Weights of a small transformer language model: LayerNorm before each block.
MLP neurons of a small language model. Each row is named by its layer, matrix (up: input weights) and neuron, and shows model dimensions 0-191. Each number is 128 + 32 x the weight over its row's rms, rounded and kept within 0 to 255. Numbers have three digits each.
After each neuron's rows, "fires on" lists the tokens most often at its 100 highest values on Wikipedia text that the model never trained on.

L5.up596:112152117117107106127133111156054048161115118159066101137117123163207175166143116122137116154130051109144147174167144128202108190151140132111083136130110137159162209145092136115107156141033141139103092100130129074154104113032110176128079115146157105048170125119096115114138113172146089040105172149129101107135111165104162176095182100169151117125152150125113157122152118093179156141165148107182160149078097116137138162089152133123078133104156163148078115080091122099121145128124143108113062162122123137125130118147128156124145107083133180101138114164156106180153118133121147132
fires on: " t", " T", "ang"

L2.up363:178129119063158148139163124137124194192136123184039104213123106146109094108123138028129063141168118161157128137109119162153130144136135119128084094128138081017135136113146156174073146139059138127145112090091096079106127103096116100115140155113111153091130186135105088143106117111119145137127140144123187125191155169058153139107107136097111149201110106122154116124163148145110156190132144122146156151129183130116216112090102094149081161126085091169123116134131143102142171147149131124159087101114112061119110129107123131121147082170060179116154116135122147171135126125108112121
fires on: "-", "anc", "sh", " ret", " offic", " sh"

L9.up573:104126159154107088163084090100123162123140209113161111109106139147134116132148116192134161161095122088155185090148064104119136168125107163190157175121109094136141131156119166178127084126104170118038142098150137134111148115080204123077144150140153110118138113115109093163137109157099116084087099140104129087209080089115091100104099126131139142122145106133071105073131079064099171099105150152150158183063136106122199138156141104184157171124140153141113146190136152167120118094106160098172146129100093158148161089110049092146133190105151111139139120109120176108113122132169179082
fires on: "b", " pre", " same", "on", "ter", " under"

L7.up306:190129120188126136107182141201102065149134109086191129115155089135124129115028141150093163178151169076057108116128111114143130120146143144114098110134149118148143120100143180074122117209132142103114127103094096135127132162140092112094167100123093113106099194166143134148131181086156110128085164136130159117090089162143123106153090142116142088152083145144143184119148118151159124108164089172102148132137203104119106122129107085074149130161134156112180124116094189107116130116055140087149161147153094183176180101139096166117097120170074139176136107133043111163091125114197141126
fires on: " and", "s", ",", " who", ")"

L8.up627:088151108111146124110139097096084127154155149153082149142155124172178132126144126107130131129169167150169131097127144092157223129057136103145064144133150135171188140125130121150145151152149145121153165157152175098176133104125125100063148154115157093139150152192209211148108086108090114134131122173157186167089154090067111117082169093062083032103147144153106099125115089122152102117126164129145148179109132147136133092136119092083128146142105086024131140129141153113180104112133154121166118129116086130108084082156099109087158101129131114177179106073128102153116115094167162102
fires on: " D", "The", " The", "d", "D", " C"

L2.up594:183130196168204120117132107133169152045057063127094089097085151097134062096112144124127137061141125137158163096071090124099111143070084128122156119135095192105113084108116152110192084119144165157113148094145140100113125129171132154130149143116114170151095121103106165139057133079120172108126104129104111164146128173156154125164153131111147133106129116074183147152165160150134139147142117130153136151164096139134150147140145148110090176071161155130121097204130117071152080153119127125104129188078066075145109132096151121078154139175179183142125168131073104109137163078090178124
fires on: "is", "==", " dis", "-", " the", " made"

L8.up469:142155142097118141135102154121159095124125115121090094135078182112121120152199122142122159137141129119185121124114115130158154185172074153089123147115045130105163140208094135193133139118128093143100119158179163152140139179134128145116064108066128125103152139178168169081076084193050150107122128113095125180105094107088096197110086173122121139158131074143172096137096145099172105108122064146112144116107150101085142161131167153120131140140100102100157187132083087132077123093142098083132088112124170097177108135079161086081143137162105144166197139074164123157151127117163148074
fires on: ".", " ", "-", " |"

L6.up148:119124086104145141081137155075126113114144088114116090205065099142147149102222103156155081130164121137092090079112105094148157117129136132092109106107111127113154167041127110180097134144163073137124096055089136184163181091108121114084141191134160128129164153151172131168104134136137168108122165141178136097118119151113097120135122136129134162131147171172141123171152112092098212164089141162177099173113144128096082149128151109140090139148163147064125084087110132117100135117157135151164074086125188102125182151145126099118115166130089134179180110182126134183051107084087105139
fires on: "ri", "ic", "re", "ot"

L2.up103:173153143100107050139121044081112060130114132145136126164120145173106095092096100085113142148195113122130121085099112097136124140098097100186094139124146088121240085071140170136139095119101075144168093081155153117098181134140181119161103143110174107122122164118132175146181146148089142096109129120094159138138166140091083154191083146128162112142124133134157084155158135129185116160177113137141112093173109135110131167031134111115165108077110103121097201124114131112168148143165143135159148071134063082094160122149164125152153074157167148169148163139149115087113118117127096121
fires on: "-", "=", "born", "other"

L10.up214:085156183133154166130147193135125129115125096108118143095106131145126141147153150155075123170110162166121042090143112152138128101067184089094178159040201098094111141136068105141159100179108111120090179143082138141109100117102104139136140134183081110147140130088133123121148108109110137136131086072166178089179129053114138128097079174165163165133130112152104127175106096044143166111100107148109140159172098107093144141163163234142148195103103126121109123088180149138135138113151040143119150131128149124126083117127103144123116122163098150143131181073131114108126178105142125162
fires on: "e", "le", "he", " le"

L5.up690:075105113102161088075092112160173124094156157073099183167160101148146177118113113126072164219127124147094094109156169179180135111115130124118137115119191101110073154105112135123077106122149136115112060100124106171170145095108065079086153133102102140084102164162104135093162120133114119117104131158135147111068162161168177181132103149185116145133148113150122161140152125104113135077140150134091081159130090184138122145153162123103119145136122113125118181081063100126103172102094140175152120104131175119161144153127084177117110084100091198143194120120149152154037141091184160087
fires on: "ound", "re", "2", "ro", "ic", "ent"

L10.up439:183101097138137103033118105099106177119148167099170126132122126213160158152105120135107148160088133127127144100153137103076097107105129154092141148092117101148076134157163111154184166154110131065144149149172145143161179115173112128134151116095139122109132115069147065120079084113098157123110139150154095105136178169143138121138145068136143155158157127095071129079146114115094108079124151118041117116171166095095204175115204097166094157123118190103123156108144070109090145134163131099126139128119138173141086121100151135137156116153145096225166208104140082135120095137127073157
fires on: "ro", " re", "r", "ether", "ever"

L2.up25:048150099098108161119169083132081091096099066136137103184156142149126168077112127140159123136154128098115067174165076138152118114110137139166126113135144144132121129126084128152124172122103110079153114058144107148063092169191109127172114104137137136176133127127147133095124119173105140157164158078087097136122175099157103172204148144106098122097164074114174145154128154141124118151218107097119143114132189153198113175131147106125149142153086138096141179109127175105168096106099126109128099113134164107132161063156177160179111109133100120147111156071042152102071100117094201092
fires on: " re", "ode", "ide", " Bro", " Wh"

L7.up214:158118053109112132155136139122162056168174175161071095097125128144075136084118116135123111138146150113159178130061090126155127103115138095085123163166161163130214184164049214185080084180094159128106142145124135194094134187122136045070136177108086130129137087122152140162098092156108120112122095174127124079159145169116085172112122062163145144145123144100141091110171133141096090171163125113078137091140159143095215130096141140168129152084115100145110136152109079091119169107120158170151142089108132121159107112117099118164121128129146120154125101107165133113177129120131132123
fires on: "-", " l", " c"

L7.up437:108153181151161103147115079169093087103116098159089150131103082191166126131129091116104125152109103127170111223143161119110093148124156083114151134152100092145123142104082176176124126130119138105098116134133175112099087152087121176116132155119092077083156097097153123104163043127130099063113094177140137131098139134133127132036108122110152131129172156104099150131091156137113101147097135096170160109106102113191135198130125114167175124099134141155115096089163180145080124123097223149194149160159075135141144149129157173082093071132132191150141090149121093088181139076127104183
fires on: " t", "b", "n"

L2.up396:234140110167198143111096089132160143105111121169103136061136082096152176182125119073141120149068140145124070142162102123116169168094122077106154099095108175095156082139140122113150090151151152158167137100148088118125125110145113166104150156102091064183145070165145138174170152115058122102097105123149143116105117107125121109142123161097137132141126128112138098171074129103123070131109124161110097077146121142130195132095075146150142130096113183137108162109171174164200143082106103188106114115126170160168193131127050107136079122090072137114148127150159160198130114110111166124
fires on: "\"", "up", "ased"

L9.up38:080165140147146207112074067120137121073133103162121080146112109130119077149127153126117203096098102135158193085152123107120120155137184142084159122168111090127102155179155177145166092118129188127114124146081121105131097169121143077116143151165137179113142127149107119168143078114134120125151139126123086100149113123121091108116127121110176117134117126130147155164134088131172168164165148150110152134073149133128111125082113111147147158104145143142071106171116113122130207114106127129179086076130096146214086152085118101055170103104156156103046103114144116120180159139186119000
fires on: "ter", "pl", " pre", "per", "s", "im"

L6.up123:100116151130146103145099126110059103082139152135132138097146073108130155102105121148142103120093179082147122065149120089106110128147182126090120174148126151163115076143141086087140106096165141152146188146126107149148136168119116151222164127153114182161116165136134184130118117121120138050122178091178161197051141134137144122140142176104100139113031147102159104245154119086087073117106156178137103106118086156156156086117110089089127132140128106101092188095129161147140042125160134110135083117062107067172132136147124120118141130129157148177146143154115123139130145130119178118
fires on: "p", "P", "l", " P", "man"

L6.up422:104076117140131133126077148111106088134097103125138120086114128101149109157146166129159075107166203151147172118108103089214134141128119136143108158118161116132118127179101125106139120148136156099129160128105109107150157149023110112190159149106131137145084126157130129115084086167139136104135125133165116038141104132133140156121089074115113143119163141045133152172069130124094136131116118145078202149094128117193188123146055129095079108123087117154155126150098131153177142173123194112118070108160118138160123124084132105085092147092222080146145168176159206106166127144173129113
fires on: "ian", " of", " not", " to", "R", "un"

L7.up4:096096112103130128131110111146104082118130119135153152175120119123045133129156081125102105051133147138116214097127182161140165116100168096062124134123099107181088110137158134142138164134151179135126119103122128121158128137080118186078132165081091192141186121142149063139098132147104123142096150126148128102135122134137116127137119179130077106177093111188133171080103104151155105118148081146138098124080134130122086181094120110171170161133115173178113192153153081090124204059098146093112120101122110064148099138179134144120183165108149212129057146123109123104142157076124190166
fires on: "ro", "ter", "l", "os", "per", "oin"

L5.up156:130143137173157140207108152083165098147179083064170082123106087161145146125214106128162116145156158155093156181154154101125148103150032055098153152166105112109182126155127131133154125150098126092114149176150098121146093071111173151099131131079141125194116107129109076093113051163137136157140175166144085150091143145103105156109075113172092103112141096129130069168118157100102143150135105119107145153138162121088138138115123125088119102074095089135172124138136101096051125129141110158192093065135097136135126139116165151153123138156140192160110184119153136182079150087097159153
fires on: " |", ".", "m", "ate", " inv", "ternational"

L8.up479:137148076123160110152124083096149189106136133097125157153129079080135088168128112128089147140119132198154098122100152104129127131125139163142173122134149165127063070103076132104184120189154160076143148137126155143061140095134158127125099128174157168118127148174122167117051152135153172038150104138156143088112104126166133161152127148154141097171093089116148161144145103101092149080153135112145128065052100103113121124085195133129141130134152105114102095168127102133131166191180117086146141165156097117224173095118120096140083066149142132123160115136139106131119096029060102129
fires on: "um", "3", "y", " a", "j"

L9.up747:123143119122071121109145147141130119135182131143148143117160159103090148077155081136150127095141129115155146182108168151093081137131089074145169160146179138134125117101099140114118109103100156126114094149159136107140103143199159130038159130096179134070104148146206164110166127161115119138106136114141160080140132141159128147119127145129111115089082151163101136104048093143164122125130076177111118097147184230081106230154117152099092103136098171158125063141192131150091192066103061148155134112165136157137132070145124108104146135129190100059136133132119109160134083097089124112
fires on: " |", "ast", ":", "ad", "ate"

L6.up490:126098222127103158125114067128181152081121143149132035153141118142150147102107161127137116122100103122123090106119082140062098151140201106108166184131125133122142121164154120066119116148126078080109070148160126202192105160118140132139157087130121114129132095150106144152093146152129123111115126145199072141147115107146136132106167188136123111090151167113169148132086160124121080125150108111115182162158099087159096109189181066095155197112137186130118160103108089159075128130099108087110074212122114171099126130135135204101105130125150144102109134115173127093090195143093129160
fires on: " York", "7", "oint", "6", "5", "in"

L7.up484:098150135124107093140139092184117174110107124134098131128163128159066110157107141121100161177115125133126101061170113116184135060134093105090165127132188130162126156146124148120178144122151158066148153168099089120115122169119151164125112142182129179123102084147099117119133093141187096111095133067204138171127089143165143120118114186074130118105100112153127134214143138145205178121143103125098153070105172085161086132233145120114154139128123092130167122158113114088130093159051119063141103130199097161147077118121141123104070088148166145120138129092130093149088114117142073159
fires on: " at", " to", ",", " of", " in", "s"

L7.up713:105122087061109098110169227126129111104161129097099110099111136136093070163121168133151157108098139165122141193079152157097163120085075114080106127120127110124127117130146124123035122102164143140143144164137110124153122116181137157151105090132089163107113085107140179089134137088109142059139071172187153123175164176159092141103132124128135128154068139155194134123119197163149137169112122113111173130120126163182138146155130095155164130148115144154180146086203115127033136123106062148173080156075129177123154080156120106121151133115123138118091131127150118128093080185094166080
fires on: " |", ":"

L5.up49:117138123126135139095143143122105137082127155122163110149103137148067127100115167062142096123144063131139121135138155175111121162135087214125102125098116098143110125120142114068081130179093127140158179133147114158188106146119120154129148116107133086137182109133124177130167222116122089113159096215221187150112154169112175092119091083145130129100083124131160167079107188126117135158152192130091143129184129093173107084133052124138147146144037131130203145106180151114076132170111117150125110107148104101158133127135114075125171147092070090089105120155151086114105133102127108100
fires on: " |", "th", ":", ";", "old"

L6.up103:162099159135165107040133142089106159153194142135168142114145122142135095135108063094079121126176159106119159112147133118140099171157151154119133151111009083091127050120066139097066111134123159140111159145107094152086099112110145122144175142118130158143129137084141112151123124166178116099140129121191158089154113116091151111184166147120116156130121139144154151096192196118145106121206108115142088135154144143088112079195131146137096159124095150083089113107136113046185134131115154162118114121095128091148090132087126154105221044110110120104135169146122190127132158104140117153
fires on: "ing", "other", "le", " of", "ant"

L7.up329:073150141074179100122121119170116132128136130092144028106165091154136138122144131180176151077117109134162149155114172142111133084143103164125148103159164202136141145133147125142065146105089124155151094157095138117155165094109123146109161125149122137127109064148103136134119076061149143075080094156116179138193087091199127086094115091208105096143099093161122184150113151136116113162136112140176099089139109175141131108110175166170188185091101063133128126078134134123085151153112061125125101119123157110124148114168083085076170098087135139193178159143158154085104124124108146101
fires on: " |", " list", "t", " part"

L7.up156:186140083116151098125148179096089146086149131216129124121165131118122122110117123159169108085135158202116149134131111141124101122106079122148123184124165124129185088092112154096138124174149041153142163179088124153186091126099142090094103066103131110058178142135105143149134085172165147111085051167184191146117134169101122120070117123187140121156149179076179109127107185156146140130067132111121176116117112058142115140134107128134162132183140133146170090109126121094121156157116142087109065120100140132182117110108154056061136129084121134149095137108115128157123126170083091118
fires on: " im", " |", " w", ".", " d", " l"

L6.up707:077181133161194162152166115112121155089112102123166076169078102183076155144181119100137123146152081096147120195111095135130169091104120148137154097158115140056206157122121146087077087107110156175148101198113142155129103125132155088161109139199109178117127087137064125133129154114121081131113169144153169142121077068082097127172147102129163115144124217130161150129158124139136121064077125148096143161135087164133119053145146080155101129119140119073099084128119165110151143178136148151111136126135158183142124126121038107083088108160153149123128115100115133130099135135172120068
fires on: "ren", "ind", "st", "orn", "n", "th"

L8.up121:163103062092166123132092170074101114111129081158167142101155125121151173145105133101080099126159132142026133144180150120157141126100128196080190112124129078146158166096102175114182084161122100125153127121124162155134078130025091116149180161142090130146101144137154132124154114133139145138150146116178132082133100103137137188107096111169095126160116093175108134217114102112073129134119110098128102144135081130139111185112109171138191123119087145128162133148140166110104134111121119080189126073159108160115100089115145103147152099140115119129173133047188139129110219161115123187
fires on: "e", "he", " l", "op", "able", "ept"

L6.up428:158051165105120084092195083081110143100134096137102131112109158074149167120159096134168129161136099113099101183131133118131130140113211136116140114117149160187099148201105138127114125147165120124120088073129052127099103088140087148100168123120180126150095106123118159190094126116181090134136125125124166068096140126134172129101119139116166137132178120149116090157069180120209155117109134083096143170192087088159174119167133198147092125125147149083153126138133112095121150094152192095082102081122158153091130124129137136141100149113150106207195118139100069158103124123082187107
fires on: " and", " or", " re", " w", "w", " /"

L10.up11:145163141149150148141171096134148130128150125130180128125124063100066146121135182179103089109091113034123092180057128024104165170105106096107138119174074133160110131162121133155098128106152147130070122170133149098097175176155129144075150080139164213089169115156100187166112154161167118126150078139133180149129105116125157167107115122130088144138089146173139118130120097157100052138116101149155156142144102110073146159154149112083144149116158148124100108136152120076096078166113188092173082136128110152104171137138118125048134126104189076110103120137149091168133134151101144117
fires on: " ", " the", "202", "ate", " in"

L11.up699:168120068109145163100085131114158124148108139133143122181128136110116156102096160114113149097156135098115137098115112099039114120099134159143156158127125118153128153126143173154149159080142112166169109174104111126156148157047149123138105124110119096113127112140117166167069101111092124105101117153122138106086062118109053178119107107096122228141193133212180120145129059145048168148139121157088142150150144143191108157196136164065152139160113135123147110153160095066078175114133147164137028133146103132095113102176166135107111168169128069132112115168122114098108139133082115088
fires on: "o", "at", "ore", " I", "ri", "ether"

L10.up252:158121170146109169150124071159146100135126079121121130145138153143089145141139097175119109128102116116142113195055137118101116125114068099086163130118169115158147110134103124105111170116142121124088218202097174108125087111114182144070082078113137131174201182151139194154164118175157096128110153142158147167131136155114146154115113211146098145126138137130164161106106132116134067156115167111078117119083148163070141167102060202115129133130108111108142095134113096101119094066108096092154052141155142137094165051106149109128141131129193119160155094099191129133061122104110130110
fires on: " in", ".", " on", ":", "ate"

L7.up355:107148105093168175065130140032164103169106114146087138166125183092103166115142209131125165147116208161099092126096146080107137133073160105120070094143099117107149069189122138151104164136124164096092189091188077080141133108125135159095171135113144119077089114181112110151104088097158156140123138141134117112088094113115074187164093132168179122118145095148150134116129108118177100142044100130109126128163130158116192112169094150142109067115121124093135105174101132117153132135124142119145122108123121162122134098186137150121156205173143130166156137153090112159095131111150158044
fires on: " their", " and", " or", "ific", "ball", "y"

L9.up428:101124163069155151194148180167102106109142116106157104089086102156123172139171128115094095146166144125040109165143147101104087146144213095137096092129112117115112156158054091157153140160146125129074136157157138120109172170176104134113113187111172127149164064101108173163111154131110123164114082127098152145125156127098143162133135139101109082070143128148083113122126122183173173099134077143179118118093099193132153110179181029144101155153100115136119114134104085109157138134104089136157116145105119165155066166130091083163086169162085134126142130065066118171105180107140132130
fires on: "fl", "ac", "qu", "istory", " soc"

L8.up46:062117120116133076101163133115099107132180151082071075172139124160237121153161184133137140146079090096134116150147139142145137125110163162085149162052163163176126049107039183080155150135120127100131151115103147095115151137124155109138133116065130106116112169123105167108175137134108097173139126147110114163124132146158111129123120120123177124164130097159134147046116103170136115087109133148120125162118121145118150141174077084174130117104131136093137130112111191133134171098143155143145081091131080219187138066108106142137156115070103114152171142105152108152106125116033181135
fires on: "er", "ist", "or", "mer", "ter"

L6.up229:116132133104131191166140132114144203100139129142168130175115150109146116129134115102081092117118053095169037132045129118096121146137148092089152123173112115096098084154067145158147163112191108167146120127173127166100139149100170130201114152119106134123130052116197137143092161126142214113051085127155150145116147102186089148119106128161130148108081149122096108122116116102106073139119115128159202134150107207136112106127073145152147156110125099186059115127153139129123108136106180119159123150148177075105149153166110142092120154049142109171102106176110100165144130136127151118
fires on: " ", ","

L6.up670:137190179108086101200112081169110096117109092048097127075174173111126070155056152106141150166129087127100139106185159135128117163119120102149132166115177119116173118144091141151150117155086176157162133091127145179069164133159155118138102165133161137055154119141109139145160100113094090082102078093158196073159125127123144128085151134120147076087095143116111183187114153155154104113138115198117139049099097111190130165132159118164132101126161121133146072055198138118151127090148174118158153121107145116140065159115090127104139088123089121154140118117119109110137164158143150167
fires on: "m", "c", "s", "d", "g", "e"

L7.up588:123059117178147122111159174096112128140115168088169187143122132137098134207086080119085147054182139164186101136149105100104144148131165088114089117162103057150136145168100117104097119080135140130078166201089120077138064112075166157135130141117167129220134076128126134139108148118139129113127169133174123099178106102054183145119100036111140093098109103108153139128142107107097146119184107163130159113137144128126136120143146125124154134158126137103132164097110117094164140173129191148106113150185093116095143104139108099099093111099161090195053164167138126125099169133100164161
fires on: "ot", " of", "un", "ut", "ant", " to"

L11.up458:108142170117072170152051163089127099113146107085120108094131141034124095120087139156051102159124143161145115171116088166122174146147102120178115136119125090143145160087159122164130193158124133105131133125084134052204134113116149135102125136047111174118161140107082163157076115127120185108164172132143095148134093140168155112097162122127143093080069140090100076150227117091134115140096107144179137132148169169123127088158144115116098200139104179129119128102148188145088185065141168143133135142134134132111116133121078144086153072130105070156133145122101144137182149149152137120
fires on: " st", " sh", " some", " k", "es", " sc"

L5.up455:117148106152125128117152142106097139170124165141140136085143155131093112136083148171128141135132143095097051109085118127149169179164086127176144153186129127134179095092096137133187118120124086076183140142161119117089073117139082128105128162071161110162103108150189089091079153137149160163140134147143139148148155137088083108097140161137120102170139093111156135137099099181175145100135115071118130096146160080138111098191127142069124179135099120125168169070163146129108165127140143173125047136113123092191104081171148165124112074135127186126232104083109129101140047062162147096
fires on: "en", " player", "ode", "id", "ide", "ulation"

L10.up477:156135131128139113166162151102157114155124130116074075102105106128054102136132145130161107129186181100181107137104174089146184125167128106140152098094114134157123113132145180189144109091114190184104131112124126160084136139132118089128126130169113132114097158090152139112118131101079104196095131117123161061086123133183079177172164131171124098162181119126104168132120131080128064148138110173137095102125167140094158140159118076075093148086114072148152167135225094097169139087121099088167098087166132171142144103174135061068167139130153054148090077159131130124128142086145173104
fires on: "or", "-", "ic", "er", " Sp", "ric"

L8.up300:146150124108120092108081092085130180150165091114086123063115140179159125116167151102112089170115156099191107144177095107096111143118150087101147159110130163146125151116070168147092139110135097114110157106126124111115130100107160100148155117125105129128123197148131177112155119180022076126165126144100113163128139115129184161133104125117046115109139155110129135114121114127140127144182110180172085119128130238120087160104123157140097134125151078105177107143107209136112132164113150058172072073105111165164108069137097149145159081128088098108110104175117215177126085131140166114
fires on: "t", "uthor", "ist", "er", "ver", "ff"

L5.up52:122130146174143162087136101098190085135129145097146084133098153118106130087113181115125119108141110119088128143122127159100116144139117078153140123126108126071138084109050129139126119131108123059129066130181201118043087177158186150118111114130120107087134195154166125121144074103131124129112202108089112147123131158095088079142163174107195164134046152152188133112131160110076156181098129136157112117151130153109129151105150112177099119131076116102079110091122090096136132159174089102184155140114114147043144112150111157146156116149158106134182096108149109059193093184119169126
fires on: "-", "===", "=", " a", " ("

L7.up269:102119152129064087143141131098113182148136068172122123137139148119086131109091110138062104160159165139140124130109177106148168091129097052146107105107136130182110171159108119098129111147141147103100078160086147051135115160132149140122129141115139148182078114117138130108111096082185103130132090117081094166161105133141160133120110137122072125121075107145124116093094125143109179084157138075174105150128140088173188120200158163121158115123100153112202054118147210151154176148072133099129074141159126158145152108156165182129098093162108132186146085136115166055131174073199105140
fires on: " of", " New", " and", " &", " in", " with"

L5.up63:155100080143122131073154119094138117122128128128097128171162146186086151142120121091196101106117123083099131098151087091081153148167091202090092147140113113124129180090167114137080150116099065104125160109122176152200085141101196116122109144140149128081162156100131126137074133135154132123074100187139109141190127143128112102104143200211152113145172133157197118146138137171122140162129109139123210154130142099072067116132144090130117063139099126118125123111144154103046089133127115117182130186131112151080178143135138103070156136095098086109105101100187125120065178131133151120
fires on: "1", "a", "ern", "6", "7", "ra"

L9.up579:119116081168119187107102114124130108177184177141103142108085132103146086140104108070115114091112193152080141078111138189079157149125150122127100143099155133119199106122089122162118081141111151201120122102082085138156120147135118131160140133109193086150106064129182115079079094139103166147088135154145172113129075136106121144099176079081165136136152177116157105152133153139115158156170190117143151152073168097136137164126172132155125107119141108103132125125155159125131167071157170108064100159124121108167136037145149151105137136165169000142145129143091099117147067142120117108
fires on: " c", "at", "re", "o", "ut", "y"

L2.up188:121109093133141127134151178127198121099150165162143159164118133098132117126113123121135112144128127073130073200150140073136104142137097150171084152147123117111118109080109110105112118161119197181073132140124104127135080076140155132181122143109180125100093179114218108128073178130121148103083137079114136159153156127183204179103166179159131131093060163116148166091160120116120154145119115105110126158130161110153149177113140059101070075115095148158113078141136112083174059118168115122089182145154110123187084088091120090148120092107152164169108123104162109157128090077057096124
fires on: "eb", "te", "j", " a", " J"

L9.up87:171079134145139062090129110103147151136125144145091156156108138056119165094201206124153123092101176087080111143138094140130062072200117138170146084162097115113200094090119167148105114145113144184189161140174143119118080131104123097173142093166182121117131112096150162148167156172144105131098150143116132126081123149132142120115151113121054129153113144105123104108119118148109149147132137124150154166093125052096176122132117187117070148156047091141134120129131108107156140147136113136094124138156052167080086120069109137140159151163119118135132127157248157131124150084116098103
fires on: " and", "r", "ent", "ious", "il"

L7.up694:140159088150163107097125113116134142131118077183119165074104161080100074137121137128125145133130139161154196142075115091149113140138095110183169167115143107129178126108102184151084110093166127139134179128171143134160161109088133106173085071111133166114156021110119129080099147157215108119131096141125165159094085140130144119112174105108081141096201145122137179138122184096185119112121095130090144226144122169127110136123120123110134160163134079127186130119106100145169116139098090127158074111108094123062182100086076146144143134125117097081135172079172192126176131096135144136
fires on: "ical", " and", " second", "ative", "ent", "id"

L7.up436:108141084147125147109111094163114141110121111153083144078091182113124161090128115151101144040110117115147168127065072120107108065075099153116127101154128171103110152198119115181157157104135087177062117143067164109150129130099211146151139141080155113141105070159114134170151134141146182092128132105107189160159135146115141144090116154112176173100059096150219182169092135094079151133080135155127124149181133139139157108127167138127088140129159092132094108157162101132150090161129194166147166116089173170102137135103164157102139145133161060134085131094155064126131156098122148140
fires on: " ", " dis", " in", " \"", "is"

L9.up167:171183129139109133079110106144159146113137058078117152016125021114133149095167118139160081096091113114206133111070091100106115203126099109118158106110148101126086157146183171153164130143155186153137097052115106099107128142123106179146148177113135104151173099139169078157160124144111143121106160099107135171096137181098093104170138131197172144089091129114153121164113126149147109160129111158113157119131115154122173134093122122128097085068085140154146063192105119094125141100158113120189137092176124122141122139112147152091127097094133092124118106160167090136147182120083164148
fires on: " rec", "and", " made", "it", "et", "ig"

L7.up274:147204160087081098139095175152127198150115131143081117083140121148091129059042156155114142162157087105140153135127097096098114132142141121165180183158114072131141133119154184147158128129109147115100140129103141162063126090113153131080128116120109165139078100131112173114147089156115126123166107156205075112123164128114104105139126134149086065120089134132150155180096096141165082083176141191158136110167071119194121131105125177070073143147140120122102139169165169162115177095072129129176130168109138123106076148160118153096152096124129171175094160117114093103108208106080130099
fires on: "ing", "m", "em", "sh", "e"

L9.up148:116098066163139069171133080141053130183180155115119105118079134156124110146127093155127190138173111140153146162136083088135131108128100165145129136147142052098152178137119112139134092049124192125111125169116119112113125119062151117111109175173133133165089124123079135157198113189206132123126159158182157170125098077125139159147151166166110118114166111094135146134141120104111152148168134081112112190121146119192158106104107100147203157109097123098067095158131090171131098114085129169152106137141100122130154145117097156088170121044083139099099149050102093134094142164117158116
fires on: "re", " ex", " in", " \"", " For", "for"

L10.up654:086147114149146152151143114090143133145107099155125132159164086121162135124110090125142093162158158191105106138113116144156165095138068154105120124120047154144119155112060133172109082106144121156165143123111166120102148127239128124115181148198183071159149138128146187084127123193195134082113122102122107139088197118128070118102113136118112036142158111077139114141188148160154129085173152094171153135110128062179110109137106118133150132189133123128114094117099077134128070153129166161160091158125084145079096091149101103151130101115151099092147130046156110180101118114144094111
fires on: " of", " v", " H", "d", " ph", " C"

L9.up57:154069098120133084134129112129115123107124173119147133118095128113149168127087114148130081138114148142117122087129124098124104115111134097149234154173116132130177145136157183114157132214100192118151155153097077179155112203065124082113120151109087086169146145074147172191083110125112057154080169139159137104143173130124111083087084078105109074099179088104108124176149144112119164192139134114096162118171184130122129098179140166180107144151125171132125156116100143142071165065073097123150104127136102145065147087122186128117145141140152144122139093099137117072087158157078129130
fires on: "r", "in", "-", "if", "ra", "ubl"